Weights of a small GPT-style language model, trained from scratch on English Wikipedia.
Architecture: rotary positions, biases on query, key and value.
MLP neurons of a small language model. Each row is named by its layer, matrix (gate and up: input weights) and neuron, and shows model dimensions 16-143. Each number is 128 + 32 x the weight over its row's rms, rounded and kept within 0 to 255. A neuron's up and down rows have the sign that makes its largest values positive.
After each neuron's rows, "fires in" lists the words (lower case) most often at its 100 highest values on Wikipedia text that the model never trained on. A number after a token or word is its count.

L13.gate17 [ 92 147  91  92 114 117 121 153 167 130 126 107 133  93  92 163  68 121 102 166 141 137 116 210 150 113 192 178 164 157  58 109 138 167  92 110 132 164 120  67 154 167 148 168 117 108 117 195 113 120 108 138  80 183 152 145 155 121 136 133 139 135 118 217 144 168 157 174 162 146 132 138  85 112 141 137 101 117  95 192 175 168 166 123 117 145 127 143 105 132 118 170  97 144 129 168 135 152 141 141  94 114  51  97  99 178 131 119 155 192 161 162 115 169  99 168 167 137 154  77 132 130 134  90  87 191 160 125]
L13.up17 [ 89  95  74 105 121 138 106 119 140 108 118 143 159 156  91  94 140 131 150  91 175  99 174 103  84 165 125 165 120 104 161  86 106  81  79 143 154 150 129 133 131  86 143 149 151 111 150 131 156 145 166 162 145 136  90  78  83 163  84 150 183 113 169 113 165 134 121 114 141 132 120 110 149 125 119 150 170 151 171 102 127 151 144  93 170 132 110 110  85 109 124 130  94 180 146  94  50 110 142  76 144 153  94 173 196  72 137  52 202 147 128 148 142 143 119 119 134 101 118 100 101 155 155 179 201  95 135  69]
fires in: "s" 23, "his" 13, "its" 13, "my" 11, "the" 9, "medal" 5

L13.gate291 [112  96 164 144 119 120 130 152 168 152 112 156 102  68 170 124 154  86 143 150 118 178 160 140 160 152 158 132  58 185 125 157 158 124  89 132 142 139  83  82 141 145 155 110  66 158 153 132  88 109 106 134 103 129 134  91 111  91  93 148 140  70  91 124 166 153 134  96  68 138 125 125 149 116 108 118 193 150  99 118 156  98 105  93 138 145 182 124 141 163 144 110 101 146 107 124 143 154 140 172 146 134  84 107 190  59 208 133 167 167 144 170 163 163  72  98 164 145 122  80 115 172 164 108 160  97 117  98]
L13.up291 [136 120 170 106  77 181 126 123 110 172 134 172 131 121 160 135 153 131 112 109 185 161 150  91 157  77  66 129  74 161 181 126 139 147  65 101 118 167  44 111 109 166 170 105  90 130 110 131 161 109 141 102  76 106 131 176 165 131 150 157  93 168 153 122 120 129 175 127 133 179 150 156 122 142  71 123 133  84 101 143 176 153 157 142  76 101 154 123 155 128 151  76 140 150 144 124 146 124 179 142 123 109 146 179 152 190  78 140 114 153 108 138 129 133 153 142 202 121 122 108 131 125 173  65 116  83 111 104]
fires in: "of" 93

L5.gate248 [102 132 111  79  76 138 137  99  91 105 127 202 117 163  69 157 140 112 117 155 174 147 108 131 134 105 123  93  95 151  91 220 125 102 101 119 127 162 106  52 153 109 134 157 123 135  87 144  95 129 125 167 172 120 126 172  67 106 157  62 108 226 161 116  43 145 188 130 136 145 216 155 103 100  84 153  92 167 149 110 121 171 138 105 157 145 120 113 176 143 142 123 114 116 120 116  67 149 125 143  85  81 152 155 105  86 115  93 149 141  95 112 123 153  92  83  81 164 117 128 122 142 168 148 160 170 161  92]
L5.up248 [117 147 136  85  68 141 139 141 189  69  91 178  80 101 125 148 149  99 146 135 166 153  94 135 153 152 147 167 118 140  96 192 183 168 128 147 159 133 117 125 213 104 155 142 136 143 182 102 126 141 149 113 158 123 165 148 154 155 110 144 145 134 106 127 120 164 136 195  84 173 161 151  39 133 154 172  96 133 177 167 113 140 175 139 117 126  65 126 100 110 163  89 124 111 162 132 129 192  82 164 115  81 148  76 135 102 130 114 119 153 119 164 158 149 112 157 112 104 148 142 136 137 127 149 107 124 122 179]
fires in: "of" 23, "during" 19, "from" 6, "throughout" 4

L6.gate132 [106  81 164 157 115 117  73 115 142 162 188 150  89 104 155 203 158 143 151 158 168 175 146  98  76 157 140 170 106 137 147  68 143  82 126  85 126 136 143  83 147 110  93 146 124  68 169 221  79  64 170 145 126 154 137 141 144 118 151 104 146 116  95 173  76 111 179 133 158 137 116 137 150 137  95 114 116 117  69 113 130  89 143 159 213 135  78 164 123 118  75  86  82  85 125  99 170  77 174 126 128 148 101 111 125  64 112 118 139 197 101 158 126 121 110 121 104  65 155 131 164 135 178  61 129 156 203 133]
L6.up132 [ 98 134 195 143 100  92 134 243 123 149  93 128 186  94 105 111  97  92 130 102 163  64 140 123 150 145 133  71 114 139 156 118  75 104 131 121 175 175 130 123 183 111 128  92 168 121  94  99 144 142 180 153 179  90 124 151 108 160  94 127  78 131 109  99 161 107 178 152 188 208 141 167  94  72 113 188  93 140 146  89  90 149 108 102 116 148 100  44 119 134 107 153 117 107 131 109 148 176  97  97 142  96 134 141 165  86  99 114  78 141 102 215 145 160 129 109 107 127 160 142 182 132 178 126 122 143 154 129]
fires in: "german" 14, "us" 12, "french" 12, "japanese" 7, "russian" 7, "polish" 6

L2.gate173 [105 161  94 173 126 149 151 127 220 127 107 133 165 194 116 112 113 151 121 112 104 141  51 167 106 155 104 144 107 117 111  93 152 194 170 185 112 116 170 151 125 175 122 122  99 166 160 137 103 121 156 168  89  85 154  90 147 115 187 120 169 156 114 182 125  86 150 161  93  63 150 171  89 181  66 117 122 123  86 145 144 146 147 181 157 190 185 203 132 134  93 170 133 134 132 125  98 149 154 102 129 104 198 123 145  33  70  96 122  94 122 146 178 110 104 139 112 108 130 143 131 118 146 117 168  93 173 123]
L2.up173 [110 126 153  57 124 159  96 148 144  97 130 151 140 157 114 136  83  96 100 168 102  96 119  47 129 144 163  85 171 123 107 158 186 108  98 121 128 120 127 177 187 108 109  94 138 146 182 145 165 191 125 141 144 144 111 157 139 151 157 140  90  93  95 130 145 118 139 148  88 138 149 142 119 131 146  83 201 105 149 149 133 177 172 104 147 157 125 130 185 103 135 153 157 172  90  73  80 163 124  76 169 117 107 131 135 152 155 129 119  59 142 103 131 112 109 115  60 123 183  78 157 100  70 120 114  61 158 172]
fires in: "under" 42, "where" 10, "drew" 4

L2.gate100 [116 104 107 138 172 135 142 131 167 177 130  77 172  83  93 128 144  96 163 151 101 142 131  90 127 186  85 144 102  81 133 134 129 128  91 156 141 100 122  91 123 115 169  91  86 154 121 147  74 125 109 183 104 108 131 116 159 197 142 123  93 108  85  64 115 141 137 142 137 123 149 116 125  88 171 178  63  51  90 182 150 148 139 161  95 114 151 164  89 154 115 131 112  93 185 129 156 162 110 190 117 107 136 127 148  89 117 114  70 148 107 100 113 103 159 130 107 179 122 156 138  66 112 142  85  73 148  96]
L2.up100 [153  89 152 116 127 147 130  82  44 123 147  77 100  88 157 114 131 132 145  90 128 174  51 116 128 160 139 129 208  58 149 110 101 182 114 102 101 134 184 117 136 128 148 152 131 117 176 156 126 144 123 114 167  84 108  79 166 124 134  74 129 155 103 164  83 144 125 149 137 138  92 221 144 144 148 150 104 105 112 126  98  99 136 138 130  87 111 137 139 115 125 130 120 154 123 127 150 127 134 106 154 113 208  97 101 147 120 142 174 150 158 192 168 164 200  82 162  93  87 147 164  97 167 141 148 125  93 144]
fires in: "but" 65, "who" 6, "although" 5

L2.gate238 [ 80 119 155 126 180 170  71 102 114  70 107 125 116 150 171 120 139 125 129  99 106 199 117 102 130 130 151 138 154 122 114  97  87 134 227 121  97 105 134  98 163 135 105 139 159 189 160 125 115 134  90 118 188 134 102  71 149 126 108 143  94 136  86 107 163 134  78  93 130 101 136 143 134 201 173 131 149 112 168 115 172 125 116 134 162 137 131 125 118 113  89 113  88 142 139 157 118 114 144 106 185  99  99  87 126 171 102  99 107  86  94 146 171 146 124  98 128 120 155  88 135  72 117  97 160 139 115 194]
L2.up238 [145 127 136 123 113  81  91 153  62 167 168 133 162 100 128 143  98  96 115 125 136  29 133  77 116 149 151  63 142 132 121 173 150 144 122  92 147  87 135 174  82  80 132 129 124  81  92 150 145 127 120 106 103 180 150 147 145 171  88  68 158 113 144 145 169 143 168  64 124 164 174 141 125  85 131 112 158 163  77  83 104  70  85 165 169 130  65  86 104 159 132 160 202  92 112 155 144 116 129  72 120  79 125 103 126 146 125 103 177 118 107  94 130 120 125  88 108 158 164 146 136 105 136 111 123 149  67 160]
fires in: "is" 88, "are" 7

L2.gate252 [169 123 144 155 133 178 130 153 133 164  98 131 149 128 135 106 125 105 151 128  86  62 131  88 155 120 136 108 161 144 156 178  97 163 180 112 145  79  59  70 141 135 144 114 175 114  96 161  66 137 103  86  93 136  80  74 164 217  79 128 125 240 128 137  94 159 134 173 138 100  95 134 120 105  99 112 110 197 137 116 116 166 120  85 118  96 139  92 159 101  96  67 139 144  90 177 128 134 153  99 105 104 172 136 165 143 178 163 107 147 142  92 152 131 109 164 150 138 157  80 113 133 126 128  98 152 148 179]
L2.up252 [164 133 111 172 108  92 126 126 188 144 148 109 139 132 117 126 149 124 215 116  96 171 147 129 133  97 132 111 187  75 128 161 123 156 120  95 103 120 101  87 130 142 159  72 102 172 177 100  77  67 139  85 150 103 138  66  89 129  89 149 101 117 144 103 157 118 165 167 146 185  28 111 120 139 140 141 138 119 184 105  54 116 126 110  63 102 133 137  94 187  96 187 143  81 173 115 206 123 146 130 140 145 110 154 122 106 161 146 132  95 134 128 120 147 107 102 180 139 180  88 105  88 158  91 122 145 131  79]
fires in: "university" 38, "institute" 12, "association" 7, "foundation" 6, "society" 6, "company" 4

L2.gate382 [ 65 136 107 103  87 125 144 175  82 148 175  69 110  90 112  89 126 147 137 146 139 146  86 167 148 111 117 132 201 106 120 114 130 159 157 172 119 144 120 134 152 152 127 210  92 135 133 111  89 107 132  48 161 160 153 164 131  99 126 104 105 102 115 128  99 135 134 153  89 116 134 164 188 168  62 102 122 126  97  78  95 134 164  79 202 106 108 126 144 104 184 145 108 132 127 122 175  88  61 129 128  91 120 142 191 162 179 141 126 118 113  71 141 138 168 123  91 148 117  73 175 170 137 116 102  80 111  97]
L2.up382 [ 81 147 112 123 142 147 148 129 132 215 103 138 162 103 119 101 126  67 174 151 111 169 123 149  79 164 145  63 112 152 108 150 131 134  92 124 157 117 155 199 106 145 171  58 136 149 157 166 180 136 139 116 106 127 115 130 134 138 177 104  92 126  80 181 153 109 145 126 167 121 142 158 153 155 160 149 200 115  72  77 114 131 173 119  95 111 140 124  70 138 111 130 130  91 135 135  88  61 162 136 132 149  74 158 156 125  84 143 115 154 173  73 149 151 109 241 147 154  96 183 132 112 155 159  73 104 109 170]
fires in: "to" 71, "into" 23

L6.gate35 [129  96 100 151 135 112  71 187 153 133 138 100 138 140  84 137 184 102 133 124 140 157 142 136 143 166  90 137  62 133  85 109 128 150 107  99 152 156 116  83 134  86 183  44 140 168 149 147 163 146 125 157 138  97 106 156 114 112 135 124 145 210 129 150 133 134 140 145 121 120 148 181 144 185  96 206  91 107 108 118 128 173  96 151 138 115 101 112 152  92 101 117 182 104 182 125 132 179 134  98 103 141 138 198 161 157 111  99  73 128 147 104 136 223 107  81 112 152  76 186 165 172 129 112 129  95 105 163]
L6.up35 [144 114 137 115  75  96 113 196 187  97 109 143 133 164 129 100 162 145 172 165 137 112 129  77  90 109 155 123 111 119  81 138 122 151 107 159 105 133  64 130 121 148 115 105 103 121 160  58 146 143 111 129 152 188 173 164 182  86 128 128  33 211  71 106 146 142 107 131 132 123 151 164 184  97 124 115 109 104 197  47  64 130 109 148 148 174  88 101 174 124 195 118  92 172 120  87 104 170 101 116  88 154 130 152  96 152 154 151 119 123 141 110 145 155  79 164 176 157 106 114 163 148 109 144 113  84 166 115]
fires in: "at" 42, "during" 13, "in" 8, "around" 7, "within" 7